Part of a small language model's weights.
Architecture: biases, tied embeddings.
MLP neurons of a small language model. Each row is named by its layer, matrix (up: input weights) and neuron, and shows model dimensions 320-511. Each number is 500 + 25 x the weight over its row's rms, rounded and kept within 0 to 999. Numbers have three digits each.
Before each neuron's rows, "fires in" lists the words (lower case) most often at its 100 highest values on Wikipedia text that the model never trained on. A number after a token or word is its count.

fires in: "one" 24, "part" 13, "a" 9, "home" 9, "member" 4
L3.up948:476515487491513496544494501498495524530478528519474519493580507488494520468529521481505510459499520518476536487519497511482503536476485492430439491484516470555496523526496508509487523530521511504491542476495511457547519476484495476540496460489543491491485569535508492480502504514477504478493460473550483564491501528480477503498483528519497486514498472487507473564498514479486505514507492526482510498533531510554472515477505467458487512531552518533491481536516479513528444533475527515515501469555499479523435540512471488513495499446461511474510515501497452529530489534497531528

fires in: "that" 60, "the" 6, "to" 5, "from" 4
L3.up2000:452514471490537493484472511524534493508514478477516531503521512472513483493532492484455514510513510515472488464501481503450533537512526584511544474528516553480500513511512465530501483467519465499501433481506478530491539496517533487453511505510483478517508521490496504489534498506495517464472497491501496475516481517550498502493532499477503521494539481500522499483524519538496526459449501455500551517488450521486518541526501534486494500496521505486525452460534518513496471492510496520465482515460515538515500496486510465471520485491501517520508479528524468480495524506473490517

fires in: "had" 22, "since" 20, "until" 15, "only" 11, "by" 7
L3.up1996:475499545445499489527512477522490485479467498545481483516515487539551508443504526506448534515507530533476478515475515497487491518491512514481507471481509486522488534537499565516497536501485508495510514445502510518513502505506511480451474472505517497510466483490517527489505516539429504475480546512538504512440560472470476517466519563505475492442521481509434516559522514481476504545517469506503495475531502492464450492512538525512491470494528508498538489513495537517510459453427479518508480471499477491487448479472502512525514515466487517503495498485507487505499495496495462500

fires in: "his" 26, "her" 20, "by" 11, "a" 5
L3.up3199:493490531505500473465516501525508496524526488524494461500521467477488505475558529475479487487455541518522518518514465454486572523511519530471501446494526587518473504492499491499486496498538495550450501450533513496488484477508493450487493445498512503514485494503511515480496546521516531483540528451481482510516528503463506492461498515504493518491503487477482500532551517526476535540500504486493480515515475510470507466517488521556498506506466495501524483518472496463561529453531510539496510502536521501482501485477490507471501491505488483494512534505519483519521467464488507458

fires in: "nintendo" 20, "game" 19, "video" 7, "microsoft" 6, "platform" 5, "boy" 4
L3.up1297:443483520509492519512485473553460485482509539472494482524521479530497499500520576515524509513500500466506535536521501487450465477510498492495480478478509497504481515481520495459477472476515508486508507498515507515481505505506486456479511485534523499503535520524507503528513515534467520506517523511514513520498512486467506469479500501527507463515458468488492517560538486466451541501451485495537494487479516506552539522430486517520525534540527512561511509539463571520484487492509507524474475492482463537519445473520502488513478477435499502519500496502510518507537451498490483514

fires in: "well" 18, "only" 17, "since" 9, "most" 4, "what" 4
L3.up3498:482517498487509487503514536481496428508506540486497477474508515518518536517476493523485489485472473470491542514537501497508483461517463503490468496506486523479483487517447496502475515484530484508485510502494524513530503463480480459507468484491560506479534513504514503502505556502505490492521543494512532511492486510501496546494490508520451448510490467504466480519495481512515533493544492495477499475503492487496496498497570495540524496496512491550497506497477500518467470490503487516503516490505496533489430484498512532482535536526527467516487513466532473488499509461493502493

fires in: "that" 29, "of" 19, "either" 6, "than" 5, "whether" 4, "from" 4
L3.up4376:528486477518497497523497500495490469528562470496473523501496471498467479513518530495523511492531477480499523532486482446495475514536514512497513497516507519514463505435492481490538488479494510492467461492556541521540505465484492475538473482553538507510509517541475460467548525513488500500494510464520568483475486525512549504496489500493526459465569470496544488494527502531477493492499468489516497496495489526560489458546518512508468516511501476491518491536497517541490459498516497506497460484492518488538514430540513527445532471484468460533521494540486514479513462510527536500

fires in: "2" 52, "transferred" 5
L3.up3933:444529535507497528527504482495507490493501444492494501499492464485501522505521517461487494492474510534458496476481496486521499512491472519456463504525502496540468520509503500514451518525497511462488504483461494486506491510492553521502532488525479508493480493531437492500503477493513472538528514492514539492518515526512513503479515524470533518475493479495457493508543492502499483503450528482479530530513526493490473496495543493490499462503537490529487495484495515515538489485491524495485493518481503558511497454501496478508515464518506497479563459475510470539498518500494543507